{
  "n_layer": 12,
  "d_model": 384,
  "n_head": 4,
  "n_kv_head": 4,
  "head_dim": 128,
  "d_mlp": 1536,
  "vocab_size": 2048,
  "activation": "tanh_gelu",
  "norm": "layernorm",
  "norm_place": "pre",
  "norm_eps": 1e-06,
  "positions": "learned",
  "qk_norm": false,
  "attn_scale": 0.0884,
  "bias": "all",
  "tie_embeddings": true,
  "parallel_block": true,
  "init": "normal",
  "init_std_qkv": 0.0242,
  "init_std_o": 0.00495,
  "init_std_up": 0.0242,
  "init_std_down": 0.00495,
  "optimizer": "adam_variant",
  "lr": 0.0014,
  "beta1": 0.9,
  "weight_decay": 0.14,
  "lr_head": 0.0053,
  "grad_clip": 1.0,
  "warmup_steps": 316,
  "schedule": "wsd",
  "decay_fraction": 1.0,
  "decay_shape": "linear",
  "final_lr_fraction": 0.0,
  "batch_tokens": 131072,
  "seq_len": 1024,
  "doc_mask": true,
  "train_tokens": 458700000,
  "steps": 3500,
  "dataset": "wikipedia_en"
}
MLP neurons of a small language model. Each row is named by its layer, matrix (down: output weights) and neuron, and shows model dimensions 256-319. Each number is 200 + 30 x the weight over its row's rms, rounded and kept within 0 to 999.
A block is one neuron, or neurons of one layer that tend to fire together. Before each block is what it responds to, as a language model described it from the Wikipedia text at the highest values.

Table cell separators
L9.down357,183,196,217,145,187,218,194,202,177,188,205,230,154,168,190,168,194,170,236,173,200,171,200,227,196,240,164,213,189,222,181,215,196,213,182,283,198,182,168,220,174,180,198,180,185,231,213,212,196,181,210,193,226,189,215,211,186,176,227,212,201,223,192,184
L9.down460,198,188,203,169,164,227,224,201,164,235,196,222,193,208,195,144,241,190,219,157,207,186,206,194,226,187,191,218,166,214,192,218,198,212,205,314,173,209,200,226,189,173,234,177,219,265,202,180,238,189,212,186,160,213,239,210,148,171,222,243,230,209,202,195

Table first-column separator
L6.down142,176,202,192,220,216,181,203,207,207,209,237,175,238,201,114,168,223,184,198,221,140,149,176,218,175,183,239,200,228,155,236,231,205,233,181,163,269,202,206,126,195,165,204,224,225,172,227,171,201,192,246,180,168,197,253,196,208,207,214,261,169,202,265,169
L6.down512,218,203,194,226,208,274,180,190,216,205,197,183,249,206,192,211,230,169,114,218,195,234,152,176,144,206,149,196,223,235,238,246,226,279,210,176,205,176,176,180,185,179,202,250,183,194,218,187,191,144,275,201,238,120,178,171,218,276,216,180,151,148,169,175
L6.down554,185,195,192,186,177,193,216,173,189,180,144,183,152,209,184,164,145,312,217,219,175,214,195,116,175,209,232,161,226,194,197,141,180,221,243,244,223,250,190,178,199,227,269,141,204,145,191,255,208,205,208,170,243,162,240,248,190,203,235,145,168,255,214,214
L6.down567,168,249,208,240,239,150,184,179,200,181,219,165,194,163,221,218,222,224,233,185,252,218,215,176,155,190,180,222,180,207,234,199,250,209,171,158,181,191,216,184,182,182,201,220,185,217,168,262,203,209,168,206,223,121,217,228,212,219,215,169,221,228,176,151
L6.down1000,195,137,175,219,190,248,277,183,182,212,251,176,176,235,184,209,181,228,183,226,173,182,215,189,198,231,207,150,214,189,242,195,163,243,213,159,218,256,214,216,196,221,218,182,219,246,180,116,209,245,196,159,211,139,168,189,204,187,202,177,224,144,213,217
L6.down1322,210,196,236,187,207,184,269,204,219,168,206,211,247,208,181,143,228,221,226,185,215,214,179,212,189,192,210,158,158,212,210,137,175,214,223,245,184,222,194,179,283,246,250,224,191,271,202,171,221,189,198,171,203,138,198,198,196,193,196,130,209,208,178,172
L6.down1331,216,211,140,205,215,203,246,192,224,246,218,208,191,168,191,223,171,195,215,255,244,201,218,163,214,221,178,148,167,228,211,178,219,210,164,188,218,160,148,195,213,189,212,200,200,188,181,239,204,159,230,247,207,184,160,228,234,185,240,183,169,227,223,182
L6.down1417,201,225,153,194,168,164,251,186,234,170,224,168,149,181,232,187,211,226,168,201,198,173,253,121,202,210,179,187,239,182,218,199,199,212,173,178,260,245,194,200,174,232,208,166,269,216,215,185,158,197,269,156,229,219,161,239,222,262,225,178,227,200,205,239

Prenominal adjectives like "new"
L6.down220,206,238,177,197,225,244,185,228,143,185,208,149,214,214,204,181,185,209,148,172,165,175,183,199,213,229,206,232,171,183,200,178,254,246,183,243,240,168,189,218,231,172,154,218,245,167,200,188,210,199,178,238,188,185,190,236,214,210,203,261,216,157,212,165
L6.down382,218,226,178,190,158,135,173,204,217,200,180,171,184,178,220,243,247,191,203,157,135,251,236,218,194,162,263,217,222,188,171,200,219,165,127,177,226,162,179,132,124,178,239,198,208,207,231,164,180,253,236,196,222,211,219,199,212,177,230,216,227,180,211,213
L6.down408,189,185,264,215,222,162,153,184,265,169,197,195,175,148,230,206,212,229,241,178,187,194,273,218,226,170,211,175,226,197,205,209,212,194,231,176,220,248,184,183,253,169,212,200,189,207,184,181,219,219,169,169,192,173,216,232,197,263,191,136,249,157,164,224
L6.down448,218,194,140,225,208,185,149,196,214,175,217,235,227,147,170,194,266,156,214,163,213,230,252,225,200,259,206,199,226,214,220,162,217,272,180,219,234,231,202,194,184,167,190,210,234,168,218,237,164,231,185,280,179,150,214,227,254,194,192,245,158,176,214,202
L6.down975,156,209,204,207,199,238,226,176,190,177,188,199,215,205,233,208,190,214,224,250,184,241,185,183,157,167,193,208,225,160,238,168,191,216,194,167,187,228,209,233,193,187,243,245,157,210,232,171,240,212,249,184,215,145,153,175,192,166,229,205,220,172,135,192
L6.down1280,235,173,254,171,214,138,219,205,147,168,224,252,185,173,207,248,236,180,201,236,220,198,238,178,225,133,160,208,220,169,256,156,178,208,232,186,203,182,202,181,199,204,221,193,191,216,182,218,254,189,157,172,175,209,217,269,121,220,167,166,206,171,220,208
L6.down1350,186,199,167,189,197,217,211,189,187,193,184,198,160,188,184,158,230,216,218,220,246,172,170,200,202,154,238,236,220,200,215,257,178,137,172,186,214,198,200,156,181,216,166,182,173,231,171,147,176,253,215,180,223,181,147,225,205,136,212,209,235,233,174,151
L6.down1400,214,175,212,174,193,199,219,183,203,208,193,229,164,145,196,231,195,262,215,197,208,179,255,240,140,217,194,198,195,187,227,206,212,180,212,157,177,187,185,169,189,192,212,181,217,176,170,135,156,218,171,239,147,178,199,263,195,191,245,215,216,229,199,175

Dates and mid-word pieces
L6.down366,198,262,235,284,187,192,185,208,245,186,232,196,166,164,202,202,168,247,193,202,206,225,167,199,174,183,174,203,188,216,220,246,215,195,219,224,223,184,239,158,187,222,175,184,215,167,224,189,227,193,165,240,212,203,212,241,171,189,223,209,188,234,235,164
L6.down449,138,205,192,168,220,147,259,214,166,237,225,225,141,137,170,146,177,219,213,206,193,200,184,170,210,255,244,217,166,200,214,226,156,165,181,179,202,241,205,191,213,237,156,204,183,209,216,177,228,205,248,196,203,140,168,151,195,184,179,199,214,194,247,176
L6.down600,192,207,196,168,211,219,162,225,201,171,208,226,201,140,202,162,252,181,172,212,197,191,243,202,159,215,184,220,191,150,165,257,180,230,182,248,256,186,203,252,261,215,206,201,138,167,164,192,254,160,213,197,230,189,189,248,141,153,229,247,176,136,253,192
L6.down636,169,195,202,196,186,208,244,237,240,185,228,212,196,189,208,203,213,196,178,234,166,238,195,180,216,217,227,181,215,130,191,169,181,192,197,202,221,234,198,216,253,157,218,218,205,178,178,217,248,176,187,230,209,181,208,198,195,189,221,182,176,170,213,203
L6.down773,228,194,181,120,280,245,224,213,210,220,170,245,207,179,249,210,210,180,219,214,230,253,259,147,195,157,198,172,158,206,205,225,195,188,240,134,166,149,189,229,221,229,168,128,187,220,196,195,229,214,184,300,229,211,222,194,188,184,231,150,158,142,203,172
L6.down841,237,239,212,255,224,241,251,181,191,141,226,201,196,196,191,184,208,183,197,229,132,183,158,210,269,155,213,188,255,186,196,223,201,213,218,165,204,184,216,204,208,171,223,207,207,198,174,157,212,163,216,259,197,204,218,191,185,213,201,208,174,216,138,216
L6.down986,164,201,202,205,201,203,210,257,198,240,185,176,172,207,219,214,186,173,189,141,189,224,184,179,218,196,212,243,177,192,206,133,201,180,206,201,234,234,200,221,240,227,217,211,234,177,212,227,194,189,190,242,174,184,230,256,184,247,193,189,244,231,202,246
L6.down1398,254,201,176,180,253,174,110,164,164,169,168,206,196,175,229,184,193,230,209,227,232,170,203,239,158,196,201,171,171,195,150,223,175,152,190,145,184,224,226,178,217,143,214,215,199,226,203,214,223,243,266,157,154,193,132,200,185,222,159,243,217,206,222,270

Day number after month
L8.down19,146,237,222,195,199,176,170,177,192,190,211,212,251,184,207,235,183,212,222,245,173,173,216,140,164,223,202,220,167,135,219,214,198,158,189,177,245,219,186,247,257,207,133,147,211,219,192,194,224,172,213,175,189,204,231,214,249,186,193,170,177,247,193,191
L8.down312,174,210,237,235,147,213,168,224,190,159,170,175,205,177,200,242,160,216,180,223,233,230,188,167,217,189,190,230,213,193,206,218,175,177,144,217,192,240,175,250,247,205,216,149,226,190,206,228,191,182,200,227,215,244,182,230,182,226,215,258,188,225,199,204
L8.down720,137,209,245,155,199,256,220,138,217,229,145,191,211,191,172,206,225,205,241,202,210,207,188,221,215,196,209,234,197,144,96,198,166,160,257,157,195,202,184,244,194,171,208,221,207,191,200,223,214,211,188,205,189,258,177,183,170,165,162,180,218,227,232,213
L8.down1244,181,206,226,193,180,158,168,218,186,233,212,219,185,240,190,243,229,211,182,170,182,182,170,210,150,192,233,230,223,203,193,201,158,146,200,258,220,217,194,184,265,236,224,191,206,195,189,220,184,204,215,172,183,211,213,196,149,270,221,190,193,159,197,232

Medicine word ending
L8.down100,209,218,116,157,212,233,241,236,150,210,247,143,161,162,149,241,247,224,194,212,180,200,188,247,191,161,212,226,272,219,198,250,233,178,159,191,209,202,170,220,201,175,266,152,213,181,181,161,254,179,206,239,205,245,189,232,152,234,235,179,164,168,179,205
L8.down1009,217,220,202,203,205,269,205,225,197,225,194,200,188,235,184,243,240,212,194,207,177,200,234,174,183,218,254,238,229,188,139,177,124,250,186,247,228,245,271,219,161,196,201,201,247,242,228,192,220,206,187,184,174,212,226,212,177,182,201,190,194,218,192,170
L8.down1067,193,199,235,172,247,183,228,168,178,131,282,179,66,166,191,150,238,214,237,194,175,171,158,173,177,187,224,171,200,215,172,179,220,177,194,250,214,206,210,209,177,183,202,214,195,166,242,172,215,255,230,199,166,215,254,177,238,139,189,169,236,184,221,245
L8.down1267,159,177,126,164,171,179,194,197,178,175,167,217,280,191,176,202,183,149,190,232,217,238,261,190,195,203,214,186,161,211,187,153,221,207,197,182,183,194,276,222,199,227,208,247,223,221,197,234,229,219,234,194,164,139,220,194,197,154,295,153,163,167,210,190

Table header fragments
L9.down77,166,183,193,195,183,186,192,237,232,174,270,205,242,274,171,217,181,202,143,162,205,186,207,198,229,183,205,248,193,143,239,220,194,221,244,218,131,216,255,195,266,192,232,181,170,195,144,186,175,175,192,220,169,243,221,245,158,193,201,201,167,196,214,176
L9.down349,210,178,204,255,210,183,206,240,194,196,194,203,241,173,183,180,171,127,246,165,163,211,212,238,229,190,214,189,234,210,165,171,202,145,204,171,158,230,204,205,141,177,187,234,199,197,190,154,217,226,169,235,195,233,192,214,225,221,207,158,228,206,209,159

Second subword pieces
L6.down75,189,234,221,171,206,232,197,194,175,140,149,251,226,168,170,226,232,182,185,158,206,183,104,199,200,159,190,253,240,182,145,192,179,211,171,180,176,173,209,198,242,219,184,184,185,229,182,233,199,161,174,185,218,183,201,240,194,213,207,187,259,283,258,130
L6.down776,217,207,214,238,267,187,232,222,223,233,225,219,191,239,156,206,135,244,218,214,203,161,190,171,182,210,253,152,228,255,221,188,200,166,180,243,201,192,208,190,173,242,195,169,244,213,220,223,194,194,198,233,180,206,168,240,245,198,211,187,195,263,232,205
L6.down866,188,177,179,214,216,188,208,128,176,199,247,246,217,163,169,235,211,203,240,181,246,195,218,177,219,149,191,240,194,233,220,174,228,213,200,224,154,180,174,209,194,231,174,207,168,157,209,177,170,205,171,278,209,228,196,143,215,202,183,187,245,231,229,215
L6.down883,211,202,158,260,211,194,243,187,203,186,206,192,211,202,188,179,239,103,182,209,199,187,183,244,190,197,194,211,227,159,199,242,193,172,217,152,130,190,167,178,188,190,181,84,226,138,227,185,215,258,198,206,211,184,163,168,190,181,273,217,192,227,213,243
L6.down1184,207,163,164,273,219,156,205,222,166,188,177,171,211,238,199,229,151,214,166,179,225,195,231,159,209,138,212,191,192,186,156,205,180,228,186,228,174,206,198,228,256,216,197,219,215,239,239,164,213,265,140,212,170,180,198,153,217,201,260,195,207,177,149,219
L6.down1206,187,213,220,266,219,148,173,154,217,224,191,163,142,204,232,122,197,218,175,218,216,211,270,150,216,137,170,199,231,202,236,267,278,170,182,243,231,198,175,201,192,219,198,183,215,190,248,159,218,240,174,170,181,185,180,208,196,220,212,253,145,200,266,195
L6.down1208,214,244,199,168,219,177,247,197,144,247,238,182,174,172,197,208,184,190,194,253,211,220,250,168,200,169,224,184,205,259,175,177,229,156,195,247,187,240,171,276,220,182,221,243,185,210,239,127,180,283,191,214,192,203,211,217,166,164,256,206,264,251,207,192
L6.down1285,202,219,254,188,205,198,233,178,245,140,224,178,188,240,179,223,212,182,209,166,201,199,205,225,243,247,229,191,174,147,211,195,156,230,252,268,132,161,210,170,250,161,196,185,204,200,174,179,163,228,190,203,179,229,227,243,157,208,175,214,226,184,163,208

Ambiguous word-start "no"
L8.down509,268,216,262,199,250,211,248,170,207,178,167,234,168,203,135,186,169,157,168,189,192,184,164,240,202,157,215,236,190,239,156,165,237,201,193,209,193,201,224,253,213,207,168,216,162,177,205,264,226,217,145,227,190,222,180,216,206,216,193,150,212,137,240,174
L8.down532,190,180,217,216,236,198,207,174,171,165,222,215,197,206,143,147,200,267,233,189,189,217,189,228,161,205,212,177,201,183,202,225,172,193,242,183,145,256,222,232,221,233,211,182,145,181,196,185,211,195,222,184,164,232,236,188,230,220,202,181,199,244,153,231
L8.down587,221,199,171,191,272,177,281,271,218,229,242,181,212,192,220,187,252,227,223,190,206,192,194,223,168,194,235,222,239,178,237,216,182,236,203,133,211,159,204,194,263,174,186,138,189,196,157,168,189,181,229,240,216,226,151,194,199,186,179,212,198,200,187,234
L8.down1146,168,194,231,189,204,212,157,188,230,176,190,200,245,185,194,197,200,207,178,171,179,236,207,174,161,230,216,236,206,152,233,176,158,199,217,177,188,210,203,251,174,184,176,223,195,182,217,186,237,227,248,195,161,215,178,126,146,238,195,269,214,266,230,243

Connectives and qualifiers
L9.down383,209,218,178,238,186,211,204,158,193,183,224,216,202,190,221,208,220,170,209,186,188,209,218,213,219,220,114,191,216,181,266,269,180,205,214,253,190,239,173,220,224,240,187,181,191,239,142,224,231,228,182,203,123,214,165,200,184,188,170,212,246,211,169,202
L9.down1321,156,194,196,218,184,187,224,189,161,194,158,174,189,175,197,143,236,257,154,191,196,198,200,168,221,199,210,181,147,186,227,201,227,163,154,205,219,281,233,203,220,203,172,240,237,175,187,204,200,219,206,171,175,193,272,160,211,205,198,201,187,238,199,206

Word-initial "a" token
L9.down457,167,201,209,185,201,170,197,157,194,135,152,173,153,221,227,288,193,234,179,183,166,201,190,209,209,224,221,236,193,214,220,191,228,211,177,245,242,221,210,173,175,247,223,161,198,211,236,221,180,251,254,204,157,193,239,223,229,192,212,210,166,232,181,186
L9.down709,153,228,201,244,180,148,207,233,241,253,227,202,125,151,215,179,171,196,233,172,173,199,194,168,233,196,266,273,168,218,199,186,184,190,206,173,220,236,202,191,205,184,153,231,161,207,173,184,201,213,226,216,233,199,170,242,233,220,181,223,197,159,146,197

Capitalized initial letter pieces
L8.down221,199,226,187,190,226,149,204,229,188,163,183,228,250,223,190,229,213,209,165,138,142,179,254,231,233,202,181,190,196,205,237,210,190,225,195,169,217,145,203,227,221,143,234,229,161,211,151,176,208,144,203,213,164,213,183,165,158,154,228,192,238,169,202,201
L8.down484,227,179,158,190,213,225,185,184,208,216,227,225,167,218,204,270,223,226,205,182,192,191,217,201,225,208,181,206,231,173,186,200,180,206,236,113,208,162,223,218,201,163,221,203,249,230,171,200,259,179,198,223,192,184,216,212,250,190,171,141,197,176,185,237
L8.down978,190,190,204,214,208,221,249,179,209,205,223,206,169,196,189,204,239,258,192,214,231,200,205,240,194,212,201,187,202,185,239,251,147,123,177,159,188,174,190,208,208,236,190,160,215,211,202,216,195,194,249,248,156,189,237,170,202,162,226,191,125,194,194,200
L8.down1102,128,212,209,194,228,190,208,255,178,120,257,233,209,205,153,205,249,249,257,184,175,222,192,175,185,239,192,231,208,229,252,220,174,175,173,169,157,214,188,157,185,222,206,161,194,222,221,190,202,182,188,217,212,219,200,170,209,212,193,212,185,130,182,210

Table header separators
L6.down424,216,159,235,240,234,167,167,288,211,211,239,170,186,256,189,199,216,201,166,189,197,199,218,213,206,175,187,264,161,204,194,219,209,193,207,207,221,181,220,248,222,243,285,206,207,196,180,216,225,185,210,176,157,206,162,207,204,219,197,210,195,174,219,185
L6.down507,241,231,252,204,197,166,187,179,194,194,187,199,248,188,211,191,192,168,155,213,209,208,246,210,196,211,265,189,184,217,171,190,274,232,180,202,199,188,252,251,253,191,177,220,206,253,167,167,220,155,208,179,191,211,221,221,228,208,257,227,215,183,224,191
L6.down955,218,187,269,218,230,200,175,238,155,158,186,195,171,209,192,215,195,258,155,226,189,186,197,206,176,180,229,207,167,200,274,168,166,163,221,186,178,205,237,211,164,243,175,218,199,182,192,198,199,168,200,242,193,204,215,188,192,242,218,228,204,138,212,220
L6.down957,206,151,225,230,172,153,174,232,179,227,184,199,167,227,252,201,257,186,162,206,209,182,213,229,236,160,193,265,228,208,196,205,203,222,201,241,181,158,201,158,182,228,239,179,142,210,205,224,217,241,237,214,201,225,195,203,214,257,190,236,219,151,219,156
L6.down967,232,205,212,184,224,195,211,198,200,228,217,258,190,230,234,200,247,234,204,176,196,224,236,216,241,189,231,202,181,236,211,168,192,200,201,203,214,207,224,226,229,223,215,170,202,195,165,212,265,172,194,238,188,181,180,182,209,200,245,204,201,177,194,209
L6.down1098,257,210,251,143,224,219,194,261,155,176,244,186,213,169,227,234,204,209,220,203,231,206,239,204,230,238,147,138,254,229,213,206,140,199,195,211,199,173,229,200,275,194,252,171,208,188,265,230,160,231,211,212,176,216,215,204,166,242,191,202,252,166,203,223
L6.down1188,149,158,229,169,209,133,169,198,187,151,132,173,208,209,169,251,235,200,240,188,208,214,210,178,193,166,172,190,212,241,175,202,178,182,238,186,237,141,202,220,230,204,247,192,212,186,172,233,204,211,180,187,198,157,256,222,170,198,199,199,251,147,234,167
L6.down1477,161,207,239,184,167,235,184,201,233,235,197,197,195,161,230,198,188,167,180,232,203,237,178,122,202,181,222,149,177,235,196,188,235,201,201,171,226,185,178,174,215,138,203,272,187,159,182,211,221,239,165,203,165,171,231,201,149,171,209,205,239,202,209,191

Word-start fragment "an"
L9.down827,224,160,211,193,188,251,190,210,142,131,177,208,217,216,228,199,178,213,255,210,175,224,215,246,169,223,230,177,173,174,217,191,171,164,185,194,199,225,221,197,272,171,190,208,233,214,218,191,224,192,202,193,226,203,202,206,172,192,222,235,194,167,219,185
L9.down1503,179,188,193,134,216,248,189,203,179,171,205,197,207,236,202,193,195,205,223,233,183,211,233,210,226,192,190,229,203,170,249,236,168,133,226,172,183,173,227,172,188,191,203,201,167,236,176,178,224,182,206,207,201,179,260,142,224,219,227,191,214,219,173,175

"One of" partitive
L6.down420,267,202,226,259,213,183,198,207,199,222,210,278,170,238,157,197,175,192,242,188,171,208,186,159,176,175,209,198,231,188,160,188,163,188,191,255,163,233,222,186,169,220,216,219,215,161,178,169,186,178,239,233,189,177,183,221,194,165,153,144,190,182,165,183
L6.down550,163,171,203,205,195,170,211,179,193,180,212,145,243,158,219,168,213,200,177,142,152,161,173,183,189,244,205,162,211,186,220,240,226,171,244,179,195,240,141,186,188,206,199,213,186,197,177,183,185,218,189,246,140,258,194,199,161,168,175,189,168,175,201,166
L6.down595,215,228,247,247,217,196,238,199,228,161,213,208,225,235,227,228,176,181,178,219,210,222,272,197,216,147,167,168,192,238,156,183,162,242,203,218,246,170,255,192,273,190,198,214,221,191,221,242,210,186,192,242,180,156,196,155,209,199,172,215,235,150,192,164
L6.down611,197,245,176,212,169,240,191,212,173,148,225,169,210,218,248,248,143,189,210,189,200,224,267,196,177,226,161,173,142,172,224,315,188,224,221,206,186,221,216,206,200,197,274,195,216,200,190,201,194,205,241,170,227,188,167,199,215,131,214,224,191,200,211,158
L6.down624,220,169,195,217,224,200,200,194,246,174,202,178,130,183,196,194,227,184,217,131,191,195,187,190,249,163,184,205,217,184,161,148,252,186,140,221,194,196,214,187,199,159,225,223,211,179,117,247,235,162,175,182,163,196,214,192,227,210,187,158,193,186,158,208
L6.down928,182,149,185,185,224,192,161,208,216,204,130,207,227,219,248,236,188,180,203,219,237,242,205,194,218,180,165,178,171,212,182,197,175,203,228,249,208,240,199,218,144,223,199,193,202,168,222,202,206,167,208,157,198,230,192,184,188,193,169,225,230,209,208,178
L6.down1120,188,177,184,219,225,163,265,235,240,179,239,207,243,258,155,235,251,234,165,174,193,228,196,219,169,231,167,163,157,210,197,200,192,207,207,230,235,216,199,252,181,200,172,203,197,177,194,164,193,234,266,251,203,121,195,152,210,199,283,237,188,232,206,195
L6.down1333,157,201,250,164,161,172,149,177,201,154,151,167,219,205,165,242,200,182,205,221,153,188,165,213,221,225,201,227,228,219,213,172,178,220,180,202,211,139,200,246,217,214,192,234,176,159,192,199,192,192,237,210,195,232,141,192,177,206,166,216,269,219,203,198

Table header row starts
L8.down21,202,188,198,238,167,229,233,187,211,222,223,213,257,205,226,212,176,203,205,224,225,194,257,220,264,186,207,183,190,186,168,172,147,233,262,200,274,206,213,189,188,195,157,219,159,177,207,224,219,183,147,189,255,173,200,192,144,215,206,121,242,171,183,198
L8.down32,200,179,174,208,207,241,182,220,192,185,238,201,195,231,222,241,194,186,235,206,154,215,192,219,179,199,196,262,199,196,218,226,207,237,187,224,249,210,212,188,200,156,196,176,201,191,175,198,223,215,199,218,219,215,265,202,210,183,230,198,223,149,217,192
L8.down95,222,252,234,258,173,273,131,194,208,185,214,214,203,224,211,196,209,239,152,172,217,181,210,214,239,189,209,255,208,193,195,230,242,229,146,197,288,133,230,203,211,199,160,236,159,195,217,208,193,152,225,194,181,158,180,210,201,196,211,190,220,196,236,144
L8.down187,160,209,204,211,114,210,159,222,238,183,226,224,197,190,192,165,203,161,161,205,161,242,239,155,142,189,163,180,194,155,226,207,211,174,168,169,181,198,146,184,229,171,161,221,230,247,210,211,215,194,225,173,225,193,186,185,256,206,242,228,224,166,157,209

Word-opening consonant pieces
L6.down560,167,199,183,203,224,237,219,215,241,201,207,236,210,214,232,168,212,246,253,198,214,177,158,174,224,227,192,194,238,235,202,208,187,235,198,203,188,191,225,140,234,230,219,241,213,178,175,174,156,237,242,198,210,179,146,216,185,183,167,120,183,254,244,195
L6.down758,180,225,178,201,188,196,240,202,213,194,193,184,248,223,204,203,245,205,256,176,199,187,151,227,246,190,209,184,185,299,233,197,210,239,210,208,237,180,217,142,263,155,179,207,176,232,227,143,230,149,165,210,186,176,218,226,254,157,210,251,234,176,180,222
L6.down913,209,177,167,183,215,156,218,202,200,207,217,169,198,196,219,239,233,161,200,225,197,177,211,195,178,273,234,178,200,216,176,207,226,223,204,210,190,166,257,198,185,229,215,206,235,165,240,276,194,122,159,148,153,204,192,196,231,210,253,198,201,194,239,175
L6.down982,155,184,234,196,232,215,184,201,207,174,144,175,212,182,187,201,183,210,160,197,233,211,215,132,213,160,216,248,204,195,189,176,182,161,203,203,222,208,232,245,179,235,217,167,214,201,185,221,211,161,223,204,227,221,184,190,166,191,187,190,217,197,174,250
L6.down1105,198,193,237,197,191,198,162,211,172,155,218,203,207,254,227,173,211,249,242,219,196,250,241,225,261,209,209,213,279,217,223,225,160,244,146,238,231,167,119,193,223,206,198,183,204,218,185,194,217,171,184,250,189,206,178,246,151,206,170,238,194,229,203,192
L6.down1110,123,256,176,201,252,171,191,198,214,201,197,210,169,221,195,256,241,177,205,201,228,196,212,223,197,244,187,236,279,184,217,223,217,193,197,149,196,192,190,212,241,213,201,156,153,215,214,200,237,195,195,161,217,233,161,186,248,240,184,258,208,161,244,248
L6.down1224,209,228,168,197,190,189,208,171,183,160,150,231,219,180,207,229,223,191,301,171,164,165,184,232,191,248,249,204,221,202,191,179,191,253,198,220,223,222,194,182,160,198,237,288,215,202,228,218,195,224,191,160,197,207,204,172,175,186,236,186,170,203,244,216
L6.down1408,176,180,232,186,195,181,173,208,213,179,180,131,186,232,174,203,214,155,172,208,204,241,206,211,198,260,221,237,179,243,220,218,197,205,190,214,138,200,256,193,191,225,193,175,201,162,216,155,188,239,230,204,172,216,226,154,210,217,213,226,216,145,258,234

Mid-number digit chunks
L8.down317,113,221,158,216,192,202,223,200,196,235,204,192,233,210,200,217,209,150,222,214,192,194,159,245,182,202,214,208,159,169,253,220,233,196,175,256,202,238,222,210,181,244,174,216,190,160,201,195,173,222,212,210,139,134,247,196,195,219,190,200,141,221,157,146
L8.down797,231,197,188,216,181,199,223,207,284,222,229,187,160,176,209,163,234,174,240,218,183,153,184,227,211,156,201,181,183,182,204,181,205,168,183,248,195,181,193,164,244,156,187,200,195,203,184,212,226,145,188,159,178,195,241,175,191,202,184,180,220,194,242,192
L8.down945,162,213,203,206,157,186,187,174,166,222,208,241,206,187,269,251,184,145,187,174,234,186,264,190,137,207,213,146,185,202,193,207,106,212,212,215,248,219,223,221,208,261,212,231,229,168,239,221,167,208,209,222,197,225,156,164,185,258,214,223,186,212,196,211
L8.down1142,206,193,168,186,240,218,171,254,158,190,243,213,227,179,162,244,249,168,217,251,194,221,249,199,261,261,222,214,175,105,211,237,175,151,178,188,188,221,126,200,194,204,213,231,222,189,172,208,192,209,181,215,213,144,196,226,173,238,240,189,179,172,223,181

Initial letter of names
L9.down577,170,187,178,214,197,171,152,176,187,233,207,228,235,173,136,197,204,211,223,149,141,177,204,145,221,195,174,179,200,205,236,113,194,179,205,139,203,200,172,200,177,208,269,193,167,266,142,215,243,241,185,147,197,200,195,186,197,189,227,232,207,171,194,185
L9.down1160,200,211,193,207,199,211,168,164,220,232,219,208,201,203,210,190,148,235,183,182,238,163,168,193,243,213,208,207,221,198,224,175,208,232,238,169,224,211,178,172,217,224,218,252,206,252,188,220,217,152,240,203,219,151,167,164,161,138,223,216,215,235,271,198